{"num_hidden_layers": 11, "hidden_act": "quick_gelu", "norm": "rmsnorm", "positions": "rope", "rope_theta": 10000.0, "init_std_o": 0.0564, "init_std_up": 0.0564, "init_std_down": 0.0, "lr_head": 0.00617, "warmup_steps": 0, "final_lr_fraction": 0.0, "max_seq_len": 1024, "train_tokens": 106300000}
MLP neurons of a small language model. Each row is named by its layer, matrix (up: input weights; down: output weights) and neuron, and shows model dimensions 48-143. Each number is 128 + 32 x the weight over its row's rms, rounded and kept within 0 to 255. Numbers have three digits each.
Before each neuron's rows, "fires in" lists the words (lower case) most often at its 100 highest values on Wikipedia text that the model never trained on. A number after a token or word is its count.

fires in: "three" 26, "two" 13, "would" 12, "50" 9, "four" 6
L2.up386:165175090140107138123118145135137162141101109103097130171117121161123148068194131169158157083045118174130124119156144133116109142145117082176048097117131128125109097146122052151086108155110197106104129105100113161099105105053165151091161137140137116125142146163112165126130155101129148155
L2.down386:090083119131141162101194129079138165177205087172131135045167181110128105152109147106092134092164114086133062146098151124114197066146112102132160146180190074104145113126163144140130127094139122111122107112139132124126077090161093126135164155117073081177102111143154119103135111150137137148

fires in: "one" 32, "this" 30, "each" 22, "another" 4, "either" 4
L2.up230:126097113148107075097140064163147104155120143138144147134179116127112097112167093107134149124159083158117107161085180102158178145129131238149111088155155171122121125167191090120111093095126208078138172166102160096168162148109161171108157093132114082113106140193155108133154062136118120102
L2.down230:096086165130120101128187128132148139127117179110120123078160111094130143167153139165121104140118097148128108098154143103150171148112084182163152115135196143079140106168121152069180102161095171134099148196141201153119136119148097136032088088122132081132102140195122130158116111166122186128

fires in: "championship" 17, "television" 12, "racing" 9, "medical" 7, "tv" 5, "tvxq" 4
L2.up348:145119103152120101125134151163131128060069131130114135086136130087156129119125123109140115108152157070090172151102144164193144148085145121113144081154079062087202164131179190129080112124041105112153125052188147127149105132154134121135113159129145159153087184115131136150089063155112148093
L2.down348:141112164114102020087100138142148103081103069138118144109162160063158176141064147127142141132096141098092130191108119150153167083131089061086107151131108103123166110131183180148100137096092133130160117116164176128198164150055099102106099128055122135137063162123168152144098143180143106099

fires in: "this" 52, "any" 19, "without" 13
L2.up580:101115161121148132162131088119100131147088139117098155121139093162136108071225108113087148091148103104098117160131167232118143084142133129125140105133224114151109154159157151139106103097168181160120190165110105126137125105106171127110171088163081077153112124169085106162138110156097140110
L2.down580:016144096106092114103167163129121167176138184100083135067158092099130099174165155127093128147060169120070111084161149099129147075141116200141106157123122142131129122151140123107131145120154158140192141153168127112081126137107136114095079139171082106097127085143119124122111121176132131124

fires in: "the" 61, "final" 13, "at" 5
L3.up8:118155110106182131066130103157143109133117077133096161077154156082127143149168087136160132118096135120105173165118165079159137113098124130118151125132112122080176135113086179170177142153099147113216106174152177186134096098113100130097173128138125154134131132126091095115052109111140168156
L3.down8:186140113150160053098127103136111095130175064132102152154185126081061069095128117106142127140167189086151147125090059114156095122088112167105127096144095102121195064112116121127162126081124114109074075134108158153135135150118149075123130122129135108148112162092142145146116098131134130149

fires in: "four" 18, "two" 17, "three" 9, "40" 7
L5.up44:113147057115176154122114123136141103125087090065134111135148104141080117121120067090161176118157092168119165152097135147105093112144128121080131113107120113150106151160085133099086121098089156108077193159075150169165126134139057153144101132150135086108136129185141164107120182125126134083
L5.down44:139120081141104094165112116122147120120129114077065137130120126121177102051184137150130141187139111102078082100137161098126052131119087153132101149117165125139107164168084105129094073075148131093098190130131176134137152122102082119178149146046195059067109104175142151113112132092142109124

fires in: "world" 15, "president" 10, "saint" 9, "ncaa" 9, "josé" 6, "final" 5
L3.up575:133119148129150138091129143170100105162156114114099156076180144087099083132103109104173152075135075082137128077159185160123083120171097106151130149030111065097116136162105130131151152128174147136170189115129223121071114146155136126162092117122146099122111165136126129146144172109134090198
L3.down575:102117146153108135103083195144147173182126108141132057097093182094160148129108144120148112102119119086089169151099170154153090130159124099105127120174144110099083170166164161162162162202112142077144101129169203128092106143080057080119123105149117123086152095087101061146141109172151118197

fires in: "university" 24, "airport" 11, "museum" 7, "estate" 6, "school" 5, "institutional" 4
L2.up314:143072084104167111137117098146134151141145153167199127122194130154132145107126091143103148099090112206113197187154052151133139157118165151121138118145091137156154132106129100174115078129096138097167090107135100180132102148126083166125146132076143123095131110110145093107139141147083133119
L2.down314:151093147127078073111057141103182068119070179109108098172098166119089177079130110121101139084156138175111169146134117146163130119119166205160125126117136122146174126111115123187098105114144131105115145140104142114083114167073107119134115134186078086119130129114126115164053083119107167149

fires in: "it" 49, "born" 4
L5.up246:088181148129132032083108106110168130122152083133173156108176120124152143114130091105099144147071156114086132149074125089167136176134112198100136115150126173103163071161076189146136145139188129026184102147147093151186143185184131152110160106137137112095121127120164132169121112140117128180
L5.down246:146140113117169147145151140154166155080138184195092140118090136113180118095077114084039175083085096115134185145133188098115106179161073111148129189102102115111116128109127159140133073115163112164133098101119152094127115152141123146145092126134091080140172186102148075151114119106135144109

fires in: "had" 44, "office" 7, "building" 7, "located" 5, "houses" 4
L5.up157:164192138128161138087164112175091168105125086087082132162113163075090159110102120120144128048104122130169132117111171092133144176160111114143070164092096134155132137111164090116139115134116083136060121169153112110119159191137122112153136162103118208089164180146194187112122118122168138126
L5.down157:176117124119060154109144136132151159181118137111123100137155120136085133141173084177101118135126165153126158131207091191118125101099144119144152163095176123097094066124153146099137117123079172140199129131149089169087096094123106133164051101124140109121089155073141070164164086081114109198

fires in: "of" 48, "party" 11, "known" 9, "such" 8
L7.up9:148152126147101128145072121111128120084173131114188131107213059180093109114164199084093135123087106177113054108060137128144129124166116165110113083153146113159077223173099123138087109169157105111169140116135075111118106115111141137102166127121150153079126128127103154070129144161085171197
L7.down9:096200066097172199132081117126148125075134102149162092139104114121131064114141176094203103152094149060172142156167123111108133111104076228101105129123121117191128086140160128162143128127153167110141188090124105069109178108117115125137158114153128109139080119146128077121110105094111127091

fires in: "along" 13, "located" 13, "succeeded" 11, "joined" 7, "formed" 5, "each" 5
L2.up319:106112124136068103138128150158152121093091111092149106115146067122106140126104136132229161107179156094223161098154185077123181130134111189093143090145092085045125174131148179110090099138072152144122127124139131112166196078165168126096147140134145128139122141113179141177121103181132120127
L2.down319:190140109121105097182192122135071052116161132071138163144197059162090133164084142134136136087100100122163112202132163079144116118168078139085133128071122079090130131115144126115095115142116145086132152120171148165177186055111148121087139155124169138130124120107191156156119096144146131111

fires in: "of" 49, "8" 8, "his" 7, "the" 4
L7.up343:078117165128141132135120116102123175116113113147144078108087126124101160150102092117121153066148119104159128112138103071105141159105196084092103166074165181125115104118080175055104119182186162154111108151149167107111157115137096134081099156121086104071031124153136112141146088127191162128
L7.down343:143138177117153074200164087118096082128136126080076150118134144127220131108164166126107133079160077151157081136130109159140162110089115132115105146101089125076133091116194124167196093058110127130094103108089102138154147136040159139109193081109096165167154084138142132159104119150137112108

fires in: "group" 16, "species" 12, "club" 10, "league" 9, "zone" 5
L5.up637:116165163116158158095106176174140129128129096100122151168135119069073157128123134088104117064147105222148109127123199145116131213110112146146108090106090178175130118101108125160109171108064152155120122128165153146135184117151095101148117151162108144137179090150160155098097143165185168082
L5.down637:175089133087138172116154085110142195153165107158122073058115122128031171109098158137077118125146064113117143144141090159147161127131159074106146130141087119074142138083131091109164106137133087149123138133087107138098130124164162086076076124083146195090152111185092087151083070159153082149

fires in: "later" 17, "while" 13, "along" 11, "life" 10, "time" 7, "end" 5
L3.up403:150172123057115180174129127086094127113109157100175175162128147142129110075157102120132123132113140147090170153163102138096163125122068218083146104126105110125197129107172161151084097132110097098130124107094113117178127206096114134178153153088131101155137111141117102162167143171088127141
L3.down403:167125103087121152152066152102121127117149196162144161146064123168132172070133113175114108096137162191166180146097130145148149128099100194133113103142192134089235118105111107169138122130173082163162089121068094167169112132125106103126112104142190157133049118127131097122105138116088089144

fires in: "match" 17, "route" 10, "ground" 9, "case" 8, "level" 6
L2.up513:159132155108158121163110113101109121153117102144131128148122170216108077095149129150128086118147083124143119141112155188125180096074122094115114102101121129150169114076223119144136122120154162081104131156165131118142166135073186078095139070123103148130109108099171101100117090091128105194
L2.down513:166152120113124121087127205097115166163167159123142090087170106129118114125129128145148130170150073234147167113140053112117103115170087128161099132103117132125108076121151122093152168167116114146185096078074157150143148139160057139083166164176084094146111148129114126121138089150124112197

fires in: "5" 18, "4" 15, "2" 13, "10" 12, "3" 11, "9" 9
L5.up445:164107112144162112127075103114139174100120106112081093127116141153131114125109107110161117016138040098130099114133138098161125141163135114135176135082082118117157107122102153112086157177116112149039081164055119131067100097092102106151116122083110087173126107148158176133163071123205124121
L5.down445:131109130160149137150103113123114130140110107136111123152119113148135083138124156160116072150191150096178118176106058177178120083062138205166089140169079116094123100114104161159146138087191171143123150116185194183126130131124098085115148132184173194153144117076121149102091107140145115059

fires in: "robert" 16, "james" 14, "thomas" 10, "charles" 6, "anthony" 5
L3.up105:135066144175144115116161148091133121137168162162130136175127085037138076085108100072119122101121149170114096168144175105111080066128154103107070160078129120140162162119065122133140130097097127160146098127208194090115171110110123169126121143106083174093065199080102090126107100161171134064
L3.down105:115106108176165181145122134113116125136143151184114161114137109106146142113054126146129068098106131104119116133121143160120076086194141105133083105126119121168126204139126126173118110142100152152148100131115149093207114048128103135148140142114079157152099164136108144113157060163121142232

fires in: "1" 30, "3" 12, "2" 11, "4" 6, "5" 5, "9" 4
L7.up267:151180153112130115042104151113138176086175132124075130139170125108155128104131147178142141123172096126141104180121089140105151135099137143092170161147110113129164146101161106104108129091244115109031176151063053186136064102138099145108140081087115099083078151156119096071092138101065154131
L7.down267:118159114158163095125046155080127141111144085201106137159139154108108103092165125087089128151176114098094113112124034120124151094195132143101126147105136110156143104164131146127136105117151123137118153128085140100154170100099173083137138170104157128072119114109133198143168111117127107111

fires in: "other" 28, "name" 11, "by" 8, "completely" 4, "considered" 4, "called" 4
L5.up494:068149105113088105155138066115083080142126108173155124092108081167098120122212119127108121117143097131131130165085119104094112136082141067091119059114123153149128131099111090141094103153138143156057098158127146151117128123136152131153154135141131115118112088149143125074183168107136194098
L5.down494:152175089122120147131116145089098117073121127162163099088100138087124131137056173147129061110077108143104066141118160150133146188074105198121123160116145068126162106103115055130108160130075154144194096179118166172126132106135117105088120139117104178106168104130168114136177095137108092145

fires in: "at" 24, "during" 23, "founded" 5, "preceded" 4, "oro" 4
L3.up413:119154116104083079105197152132201144140073090119114085092146115126131141177138097140149084121117139154099134134147175072151100121124133137121126102146149074107129163111094126158170154178118126078108136111099096081108143164156131116183209185077145109137071144122145136136056127129087165074
L3.down413:133117138131102131151163134134093103143118102125143073071139128138114102157103151101122085151148106093164131098205107101162085136131105145146155159135115132075150092066082166156110063183161122042144142090157192116112110128109213088157121116040154139148185104102105108118090116163132128148

fires in: "two" 17, "four" 14, "an" 14, "three" 6, "six" 5
L5.up238:096127140090097107119089080132123089153110106161113168148171144123154079115121147106122144096130152195134117183091102121161159116084107130177121155135179084091114160101120061123079137119158169122004190117145165174133112138146135112112150128094153072127156156139116133144134118047133102103
L5.down238:148113158174131150101136176145190092142151093070128186073208159083138140109124052127112062224126088163097150116127165140117097138116123089154109136137204125147114143141134148076146117114147172166175103159160117119123153135110138141137130106094118113113084115137112138130120081083163166135

fires in: "took" 16, "make" 13, "take" 9, "takes" 8, "gave" 8, "made" 8
L2.up412:149144122128124102139183125186056118091103107100161205100080153131108134143098137152117096149095118167097098092153169121104171144123107131133075117102132108072126088113238152096113140141137194125105148092092126107135149106123210109075132162106142132107115125153094132205115161150118136106
L2.down412:102098177089115116134137158170119110153138061087130157130073174144150166151105096144104096140115076125070139124124132106133129150108115105201118143132127080163151098123219117173122141131124170143133147097142088134156147185144127096143103127084093210138124097140093149143142121121125126138

fires in: "of" 45, "in" 27
L7.up451:087135130120113142122128187105096170097125109159059098111169096125160113138146091068155112065118140146136115142172162129159084130073158105069128177125160206094158132076121153050161121071124133162130099132101091170090181150141129098157074157131153079065148205138132157089143131144155170111
L7.down451:095121140124119150122161131152063113155118110142139127132174105095123192118136165135122054157107141109144068145159164098137144095090153128122170110100160209101144101068122131064144079143169166144158145129135087194123079155144205118138155153126119163171115122141143130138120159163139128138

fires in: "to" 42, "number" 14, "jurisdiction" 5, "el" 5
L7.up399:164115106153161092141164141127076121157119182125135172125107152114094108168123121094100146136095207135063071153101159190110145130132116196162153058143120159146163159100095088175121051149156047133093163144129111109108156139106150147094169143116093170137128191133147140173122132133124088127
L7.down399:153175166152193116123133095093191191173035118206115082158141065055098126131183155138131116105111065076114175140109073142090115166143093176108139127156145085116124152110132117105141090114099058121089157130166104123104122135160138169158149152105137106153148159117102172170112190114102120123

fires in: "only" 18, "more" 15, "early" 9, "particularly" 7, "0" 7, "prominent" 5
L3.up450:158195089101143085149083135148113143082114175092127181098096142164180104127184123149142118127143115103156151066187082116048140160100130140061152076093156091135091151141102153081136116094040164045122150136103091136109127123142128094116137132084128105135116154134120125135143117120078125089
L3.down450:138151137164106092135121153142138102132121122106113107161104137113129112140059143073164119094118101140132161159135165138152156135132075094087187114116144123148138050100087171110158155139132074158097065146196108083144125097127076155120121153157116119164095111152153097112106132171121167094

fires in: "such" 23, "football" 15, "television" 10, "racing" 9
L3.up25:146116159126136016144124077086044116067121189155115113131144133117112119083100165115148080074082196150123154106196140137098071125043091091118136143115125081160104138139106112141120096157082166076138112143080138136134138107138144142178089108115153119182128152104095107153126100125132089117
L3.down25:166165112149150117136088097148091055150120127154116143138167153041132123081064097077129124136094181168098175096132091098063118103116134183115118129122148124165160191078165126154143105153113141123107204163125118098153195153043149150191115126110097169120136222114103131133124121118106120171

fires in: "began" 22, "led" 12, "rus" 8, "helped" 7, "help" 7, "spent" 5
L2.up518:200131112084118116134166097148135087112119116132170149135111118081127092126175038158118142121092092107135159157151156074160140104118097134088120057143092115091095161165129162090135113104134156092200098148161111098089124092163118089105094154210195183114117157139141094138117143159156114151
L2.down518:160132134130137088096103068176115123135145141092060124152119068120136128120112127093168170138181098086191131121139134125147144152069145168070133108079091127150156123109119147092076096121109133136147154120150162168131097090119109109119161135124106199154138163105086147109155102183152141194

fires in: "area" 24, "language" 14, "system" 6, "considered" 5, "nation" 4, "known" 4
L3.up559:128160154148152147158112119107142168134128142139086167107165053159137138075157134146098121111096083151037099163126154128113089156078111146157122079144128176169134133127160075153079131130037155118181099135094152132150138200097109111114134140161137124149089129149081109177099144132145138123
L3.down559:132157090146143143096147125113094128162137134099052141099122107167171155108138115083135146134143058140100102150142122168113089075159116137095078081110143160162158156094142089170140098167066126134150140139155165134150197119060140102150137133133132063142089142135116082137163159075142150078

fires in: "final" 19, "win" 11, "nominated" 10, "place" 9, "finals" 6, "nominee" 4
L2.up157:170144165194086117114116134147163116129160085120155136127129153133089135087111103071182116120144151123082133129149194137098136194133155142107159099146104107157173085120171114129099154193120188173163147113136167158177175105134105183081121160106115070087139120098133150130094059098184089104
L2.down157:139112152180074197121135096115223136136132117107101101146114164115082115112101132110180127140115067104093135134169110086119166160099094124120141106138096082111091133117156087146155166135131135092130142125091147199151133161176099131091092149087106032173158131088114147163125092151123157101

fires in: "such" 37, "same" 24, "known" 23, "apps" 8, "years" 5
L3.up535:163155155191201118132092146159064118068104130121112157085169109173135193094145124132123104158044095138064092110086129162149114146097127166146119094144113127107135084169157138145104135125222118184092165168164105042166139153110130149105167174108137150118084125124154103118111156126144121162
L3.down535:128154141153161065122081138154080082047085126124086136100213091161125164078092131207147144173059108182136101160083097131117119144130151170130130118128170158115158117145154125128084138122181155179135151141131123058193104163081138138117169120098133169147102121123156092117149197106153144124

fires in: "there" 26, "what" 11, "described" 11, "goal" 4, "referred" 4, "said" 4
L2.up37:128088084141082100167136110145202124087111086077188081090182125146093113072125129153125088162165112152113135134127048132132141106112097180135126085112112176074145233095098158115106112136098154145194146118192116107152125106106066099166119178148092131101070147111143156088119145187131125148
L2.down37:120079124160078125122116130121116159094125100122140075085113096137154151122166114146115091135142121161133082144095100099160092134058170202169133113119178148144152162070127129144114141095124117105107071079134110151134131130115129102084154106157114164091147117071127125103111118135100183166

fires in: "st" 18, "club" 17, "species" 11, "football" 7, "genus" 5
L3.up363:069106078080155105132115182091103085137127145137084113159079148116096182051106097142132114136164113132143161117119159110137140136132142166138130125101141146188193134107103147151137184105101090111091092158099130141126107152166107133167137113148105215074118125121232127078166113170140149130
L3.down363:130111175073121145177132139059132082159150107118119163095119143103067112106144068169168167096114121145134121145079109123093148131104106119087132125102125129171234122108078110182114079108159137126119121194115135091110147172078138089146108209100106116043084158132126125117108117158100147065

fires in: "third" 16, "3rd" 10, "grand" 7, "8th" 6, "4th" 6, "born" 5
L3.up572:105155182113129117068048162110134076094094161121132173192073157120116151037148064097068161152158126118082066204119114130162073143120106165145067145161173111111099131087122088140105115139141167099103114123091172151120160119166134122120101129156075125182121124115106108159117106109112115089
L3.down572:151141126050171131104102155130134147145128172133156134134132126117116079116140017112076135155175122112127084146166109167148158124146109148139110140115147187096152144127157105210124077168158159067145075145124135187165140119158107102150163162121099152109067169132106158140149101129110151112

fires in: "during" 33, "before" 17, "within" 10, "around" 10, "at" 9, "near" 8
L3.up615:131160099137147162150193166102115174133089126182139120132229130064139131140180091156155121089144160087097091099178105095148148177113096135144128098096169096119143140134168166119126127102159168120133081156121092098114160141082120086162179124099086121192160172075133125144130107107147152160
L3.down615:114119128204139142104175124087118158113043125125070097124150107112130125168127109205165151132131145133198099140129187029133106143139134085175164196127144136065115107099110163118145117115128129112104152168137107091152114113012152190100149129099165108156110136104133102110114082174133177134

fires in: "institute" 12, "award" 12, "medal" 11, "commission" 11, "prime" 7
L3.up0:163095130151182120143100128143124161123110145163154161120172074154119108101179112153139103113069142135107150145134162172143118127127199142134122123188165135109195132134174123094119093126149164158106119056140130076115146168099165057120139149111093115127153091111063108126112106133163136098
L3.down0:171106131134156136082083160142123186050118126127136127135180135151075133111143091134160108135142136146167152151140122171190099143141149163115080171155128131127198122083155119157110082091132132143116135132156139095150180180132168082134106170131183106149162108101139105146094082118179145118

fires in: "construction" 14, "airport" 11, "railway" 8, "nearby" 7, "club" 6, "stadium" 5
L2.up126:106138068140133139109134142147160098119115134115106115106139177138158160127104094140080114138211117154110215169206154138136142131132111161101129152120143107074148087113200172110082162090092119094119119169153148123154174172125130156147112137137160138025141194138084081143122171161085102098
L2.down126:143116150113138130156119097108168189155107129103116067116141156132202087167157151183136128088068149138087093084085061120115111176109096134172122134114107114178137151034129167123116145109142080151138124072124144132146039098109100152027130149121116158144079110166125100128156104146155147131

fires in: "did" 18, "to" 17, "do" 10, "el" 8
L3.up560:111133116156125122150182077082125090142088156152115108056125110130098157124158109100130141131099167120122070092122147109208160165102196127087115090106052127061082107142152155126144187080149124078109192154074150178141209139160123127087147150127108111155125123144157117191105127144136148135
L3.down560:141094132134094126120139105049125054106099136109110159059109084141158114158164123145158155160129104111115124045157133196152152154114165130116160142120089110130129111169134123126208164153188131057123193126149104145110155131115141191100128190156128141112110106085089147149102150145143096127

fires in: "life" 24, "born" 11, "office" 8, "lifeboats" 8, "service" 6
L3.up36:132109121105113123144089067193142101094117099148108106131131142149147114101141096087093123063122126156222121127151143131105189145108073126098110154150158102100113147061171093119127058117120117113089039197133115188105121151146148137160160140099133110151130129159134112108124122123150153153
L3.down36:174181133091101141167126172151119196138096102142113157052157110109138080122113145169136093212126131122081165169099098147121107106174116117090183164079095145163097140075112184137136146121139147155141135130057077113135108050104150119188118137131120166159067131158194120167120094143136121081

fires in: "led" 18, "is" 16, "has" 9, "met" 5, "played" 4
L5.up470:141168123102104103144155188129159131150097160113155133147130092038112141150110084101150143130129167090143172044138083031152136048076130187049077141175143077101104060147151159146126170159115142129116121132115077102105163084162082087170138148161141137086103197085121118146111121062130123148
L5.down470:146129092101119132172171128134123104116121153149122110122114121107124198112052078110148187086139171135139163069152114084109145062095095120106096164165100152128072144172121121175123103183078096101100173116106103098140144128053134138183144184175153147111121149113114179091128125129143184133